Weights of a small GPT-style language model, trained from scratch on English Wikipedia: rotary positions.
MLP neurons of a small language model. Each row is named by its layer, matrix (up: input weights) and neuron, and shows model dimensions 0-191. Each number is 128 + 24 x the weight over its row's rms, rounded and kept within 0 to 255. Numbers have three digits each.
After each neuron's rows, "fires on" lists the tokens most often at its 100 highest values on Wikipedia text that the model never trained on.

L7.up735:139124154119105135104103115158131132072175146134131101119112099083117168140130126128125150135132146160123123131125155138129179146074145100135147126081107158109146110141103147161133091088140068103102162102140134110133154126106140152112140132127161111169120105107122120091119143126124042140147081158110091107137149119105119096162120119121120160103144076118137108103129128139101116141139133119120116117089120176142118090109117161149111107155149101107116113101132106073120168170105143145154157157111163118111091138137100142111122159098145121123103116113103149121157137090085123135
fires on: "er", "pl", "p", "ter", "r"

L10.up341:130131133128088118112111107121125099087102179128150117123156118136115141126133128167104171080162101126132131133090121125152190136134135193126139117127146124133101163153100163127129113132098074191132151131133181134140174117140173147140183115126133121125160106152115102124138167147108138130128124123150114117104142134118125115167146087152089147134147126137155166099220101137144163082109118127140104144125144096136153146098136156099149112136079107115123110131137159115105136145139143135114125101102091125082165157153126143113112138120129132125154134113093150141102140096123145111
fires on: "om", "im", "land", "ant", "oot", "ast"

L7.up97:134118134143113121111136108151130102139125151141136132120116105159112133157153112139152124159116137110108108142114099095118119118117153105155130168152156127097097127140118135123117158132178107116108105156124102142111108104110115147094126143156169102109168078160124183159122148123053140095116168149166121160138143152097135114108135124105138133140130089076143135153142139117086088160118131139082122101111152124116173174130094142131117163107096147116158150146106133145126177168098133107126111146130145146147105185147092110141097134124163119064131149164140160153105102155131171121
fires on: "a", "r", "ch", "i"

L12.up140:121137106146094159153095132096137156158143148117139169112133139083143127088137149090119097113151160143101103121136147110110124115115126111109132138105114116118160125149176166102091143131139153162086117153095125141083119133121125116134172107122108179099079131111130094124149117124087160112097155107128136131150133160115128129127078143128115122134090152156149114120130161080097179115098131118134170160130159113118125130148132166130110181079060110112076129146112144152122122121121098114099133119123138112105134174149134137122098133089148144092125127145144138144150150112123202124
fires on: ",", " and", "s", " &", "os", "-"

L7.up38:094130146118124149122139124157158115105150113126095118100148118127133163131123105122109146086167138150125117123152150128150122146110104199164147160090108105139111154144153134116112116152185108132144139135135121139179133088114095121098140121097116191146091150126115168153145131145113131142122123149139090114129086099125143120146145152149136090143181139092121131119122156137137079155141103087101149127165126125055173108125112136110156146103115149110190131126134119158105128111105079122139165135106126123165125121139148137134074142160136142151121192109108128093133138140098142142
fires on: " was", " they", "y", "amily", " is"

L5.up307:136116144102147110117139135158172116137119104117121121106157120120141141104102113144129095072111108159108165091117115151117161128082167095111108154123109150138120112165149099152185138132111135113123119112151114105120137136174115143150135107140124112089137116082126121136106127134121138143137127120055137112086167118165134132127137109136179037129129143121131160127164124132122147109104115110157124100127104126163093111128089149113133113117123139110086091090134108099155106141116144108126133133106138074148143124167106106132176099070156147123141105103111161121112149129166142073
fires on: "f", "ever", "ed", "st", "ide"

L9.up485:119079149123148098149161100188153126152171109136139149167166150109111151131074087150127083119111102097151148116172177130123117121159079194121093158102116152111126161128134141130105122125118138124118100144124114125133110105085114130167123092129166154132143134141117122119152131147102113130123102159163142118134116129155103152159123181103078147150124130121134121116168126119109151105092110123089115119106204148150108169137114150129130140138112103108155134150160088127118127146153138112145120123148133104145160161111140123133154139155130129143133159106101106103095144138158095174
fires on: "av", "us", "y", "iv", "ap", "im"

L9.up244:095145128146132198111129131145122155145106104124132135191107177117123122131164144127110114112087137145103126125137126151160092129129107113133145119143130146131095120113121109081159124117086153131167122158156101142093141166094139132139112124155152182109107162142117150151145163110108136154082160167096146137138134140155109129138098155112123096134070117108148126113132164116154141136121104162142104154155130117132134144087177106105109126168079105163128148077120193124109122149113146134146135136149134091087072140120108099125122125168098121159156123141145125142156135139090134146
fires on: " in", "\n", " of", ",", " –"

L12.up898:142125143152103108120170141114118133127131117116119132140154111127135111086124156117097117146140093132175146134128109116104085169150147110121111163135139129123112132146125096091113134018157113115141166103140136168145176125166129117124122109116166076117135124149137167130155139140124103086134120164133134187089139142166159125185093119142112109113154106106158138120113145167132114118109141131123107096139117165166084103116111145141100110116146166106099125152060093149128149138144109096105118102089113117122101114147093145112115149112155143124129118112122110161157119149114135151
fires on: "re", "ce", "er", "im", "e", "2"

L8.up750:111127172095108146134139172181128127159101137119126112144168094153165150100152143143140111127099155185137145135154135128105089140149092102118124127104130128135113142147133153133103135093145090154136126121141135120139137116124115090138191125137130076164123142175156116143130074109105129143098117139084136134103119119149131133142108114091135160112134123102180159138125141144095121138126106069106098078140159177130142121138114143142123074105088125095128060107114125115150126137135067142129144130161136103144124080137121108126118151144149160095086149133122115163110132107121152122
fires on: "-", "–", "er", " f", "ce"

L2.up23:126156136182170122142136159166151143178101109134097155134118105166112141132147138140182171107119115097119106123134142097146124152082118119145140140132135162149150115130125117130099137081176127148134107071132120064105120131116145090123140119115101123106131115092144097105119110078124134137105129190143109126140119099112123100124123059102152149134123134150109113167133146142151115118116118129140125114101131161106081120101113140109140115143130144125111123118145097066117109148066120126155146135112165166143130144155128143140187092072121113135136151130133158141163135130153110086
fires on: "ome", "rib", "ame", "over", "ept", "ust"

L7.up462:136126164162126122150106155186128116117081134081157118137105120166129088093170140134114101158136135129128142131130133111136123115079126191131130113165146131135140148117116130118098140134135178156141120110097156123138139153120123146159142112140154135127154112130186109123151147103146164150132162105153114127126097128104107204103131110124105131126143144131125108117162122126147171112103114129098081102157152162127119072107139124144104111112141147118098146147142115105145165175144156098146114126119122123070105079156138112150128140102124118143113137159118143074081072147085127144
fires on: " and", " or", ","

L2.up871:107141135142132113078085120165105130169147082120104133134159118127151108118164127120140124122112118116082128095155147139198086120043124183132116098154164163151127151095140102126086139146106152143174114152172142084117152122133140110091114101141143111143141141109113122131126145122121129097151102150091097115125155134145121116167160111130130130126106107150117161140162118178133146161156158158157102145103095152117089118134124140105139106134127114146095122140162112124137096106136162100092145109083094145131133135137161133147169153129121161115147121134145147140134073128150122128
fires on: "land", "rib", "ame", "eat", "ly", "ut"

L8.up293:142126116109101153085116137180142113096105167165162120116139128148052147122141147121155156162164157092164156149126153147134142121129136147123145143135167146101121114084114157098121142106116074131101146141114142123126126121147138133099116145132141089116160084159093102133097131134077084126134142114082154141075115122120177145109143149121121119109143120109141120139118129082063134133158175108104108090123133126071136148146174114146133144116153150150144122148129153118115153090125083147144138144122140145128106126147105136142122105139113108108103115124155153167104085112154166111
fires on: "r", "it", "ir", "a", " |", "j"

L12.up48:141099137117107137160134151097132103190142120104162114082148117155114112146140105124166117138124114132099126128150124117111158166132177164136133141158141155119137125097165115113118149132100127141129103154171146128098120127181089111149104187113098125132105094149123133118138105112144154108133112137049117130120120141140126124142165128146118111122129101101104134135185130170128134152073154135101160162102100155174107120160116145103125154128137150105143112113123105060119104162120126105133123163105143124173119137082165103086121128101148120149144115098166143141129126120172170127
fires on: "ed", "st", "s", "du", "es"

L12.up510:157124130097114119110139152113096105103125119115107152187146076142158148184089154093152103106133144133090096124151111137153107130123107118117126099149139124131097123123123119143160089122143158098150110133100135099152144169092112171127141153121086140119144138127114157131182134109136119157140130123129090093142103135125131140156103111193120146141132147107141147134127120148113110073137148179175136111088103212163153150089109140092134103181141133159164092101101124104090121169134129144145124152091158136121137138105119138149146118116141136132148124148147126143133136137109110102
fires on: " l", "t", "ol", " al"

L12.up451:110090121115123148127155146111070086105137110134084113135110113158123118155097170091182126112136115113096122097099166126119138128076125122116119123075155147120121181105118102150160179131134126114138116134132093108132133183099088140115103166112132120153143119135136153096177084126131120163147113136125144094123147170149129133140129119155136161167131121089132111130145167143156113118108165161164120066090112177151124110079124115119162123113118124140111142122127147151118151123140141128118073132113163146117109111114136096115135196139147119115149128108112093143107151123137107109
fires on: " res", " Y", " al", "t", "y", "al"

L8.up766:156135145156124124124157102135135111142128124127133164101113140153107145128174115182128102120126152036084120155133118127120123139083130096145121125135109115130091106141149153141149102117147143133116101121094110114110161135160125098122129127163170121164115073133130134092120101127113121119153165113128119148140108154123163135135117091132055133086099108150122128092170152120117143127137166145166122112115119111140138144090136147164145118149104097127130156150124107111142096095122138104145132166128158166171117142133135157131181114135138130093131190164101122142132158166147192125
fires on: "a", "al", "r", "aw"

L10.up622:134121126127151129122151122111139162118152114085130092159107126095146124135149131120114109078129097141117061126096149114135108166117111191135119171120167104159113103130128142152127104105163119142162102158098112149168126140106121116177145130125075174151146105134150155133141161088124164146114103094146122104102120105109172120167135126124135099140086122149117135149120133128125101102103108087147123128160109089110137125151129139119132151103095127100169104134158120143118153125136111169121151136179065158155169133103093129147108151127150135092171170144124106117134085113134109110
fires on: " they", " also", "y", "se", "ly", " two"

L12.up323:154166101123097085143098150123126105109131103139108124123125102145144145126130102093115144094094081094128130129132126148160105106121191160128148141107165110089154163137093139115141169123105091112126148154145144158158106108096127147129121104143079131135129125099163094116109122126151131076141133118142112133137116175139131107100091131168161109152153173080077144159126104149114141125090123130156131119137111117087120160155204147099133111104141126119138119146142102119128169107152157149107157075138135090129121146106118132086115106136116082113146132152148148134133172118118138091
fires on: " B", "e", "ou", "le", "re"

L11.up474:136112150148120144147144164107185162116128156122128123178113121114118139086101192109142144080160173132149087143149141108112161126135137131095106109123144149148089111133201152115103111156122100126111144122092113148100123117112106110130164080108113143139131140133135166097100109113140131103146132112144134138185081168109106135146117163185148133153164107153130129115128153115103125068073122135161106143138131132138139141114129106126139155136121122132077101159128155157116106130115141109159150127141120131144096140154094142117112163111180099133088109165144133107139137147121156133
fires on: " \"", "|", ","

L5.up823:149135115157106153160127129159145158115131162117118108114190124146143157091131117149137142138118121155138074168114157113135131146150094133177172126126118163091143147117127120143131180104162117128108165130141117110140144113112105138181168134139168100104124132129167133115150148129137130137105090169119134112132116129125146124170098173152114099133120176157110127133161132123155183122132179135141133145126155100139135085091104153101072141082118141107063086124129165154136135144165170162119135122141129090132125131126104103089125159153102129138132131132175140129110135160142110113
fires on: "E", "ass", "ad", "il", "ec", "S"

L10.up858:104143109146137161154133131178110157135116078109156099155113133118093114153138104131118077129135134122136121102152129092140095118127129153127158131164157115084086134133136123105120128161119158108094090125125102170121122143097119133128105162168109118152150118107122150128157155109107144142128112107107117100117111147166113162097132148115118099108133147148117097132155112124148125146131136111103126141110132110128139104060126117109113145175114131116158137112163166073143211138140089103097143138140058103096076114153140075155113136113101142128114140095129124109123123124077142165
fires on: ",", " and", " of"

L10.up718:100104149170079093122100134193119116173096133123139154106122129107112163155151094136164123099119100149139130145135128145136146125132095176149128187113154125086111188145139109123132109147154162135162148139150095162130081122102121141138091102153159117101096098144140123143137108114126111131121123129154122122166115133138142129104143137112118155122154141139087098144156139130142154121112164112149130096095149120139152123102120174162151138140126132109142131166214157103119120127095120111155102099121147136118127153116141130147121143141098142125112150121174111123090171190113172140
fires on: "y", " app", "ap", "ele", " pl", "em"

L12.up556:126154164104140131124156134139154129097138158121134094124120131119133091117115132129123112086146133170140129160121093133092131137133130138159102128127097142116143128106143097105136086155146136129161105143107122152151128148132177061129133144106129141141139163131091154096122109091106127123120129126097098140073128147093165146113102157160156163187110123119120098159141150095111145131116126174138118114141096101136144115113165115174136134071109105087081115188153144136124106144146132098130161067179099115127123113151131097119091126129114107118155148074122142141132101110080141091
fires on: "I", " he", " not", " I", " to", "ou"

L10.up94:165137153103142119129130139118114086118144099081134135102140136132103140140139115121130154124137079170083140140091122137178163121117172160144128090138123094116143141125120138119166175094102136139137120150151163166138129133106136147100149131117084111089115127170146183092110118138157110137148141115139173165095142111135117151155149119160110113109140140108140150140130104193145111126067122117121164114195166120104112132167101140115162141127140112130125096123098136099157144134138122155088130120190134134130140130131164137085147136116141129100192156119108141114127087137135150130
fires on: "re", "o", "e", "se", "id", "i"

L12.up32:115108132140123103122151139134131126121130143138138110127117117123132124089155145142166137135083165122134112169106141127155141165154093098138098135132129112093144134081141127107145159129128142113145126127120116160162169145147115096096144121122141111115125135200170121112156117169091082145139147146144103090114141158143122111136099128140121139114121090066171205150133172145180107138115102097116139096175121181166134105140131144122144112161137156112118084142132136056103150124149142130131147122114124145156142123165158120141110118156170153113138134123078108108125123165113163111
fires on: "ce", "r", "v", "in", "al", "re"

L2.up758:107082143100128131084131056142158125158124132099174103100129136106150145147120119115137170130124089118096107143099137153140111127107138176136135075155157134108118123120109139131102158133126069088143154147120129107107147171151166154122181112107151115144159149137109154166110152158131156079144112102129107139110137096084142115125125129115115112105152149097125134144160131161134122141132136101150106140133158118139129143147119170105143111123128119062108149137112145143195152147097154118102122143125103093171152124152100146112108144077096156130119146114159146113141134079122112112
fires on: "ai", "ren", "am", "ant", "ut", "land"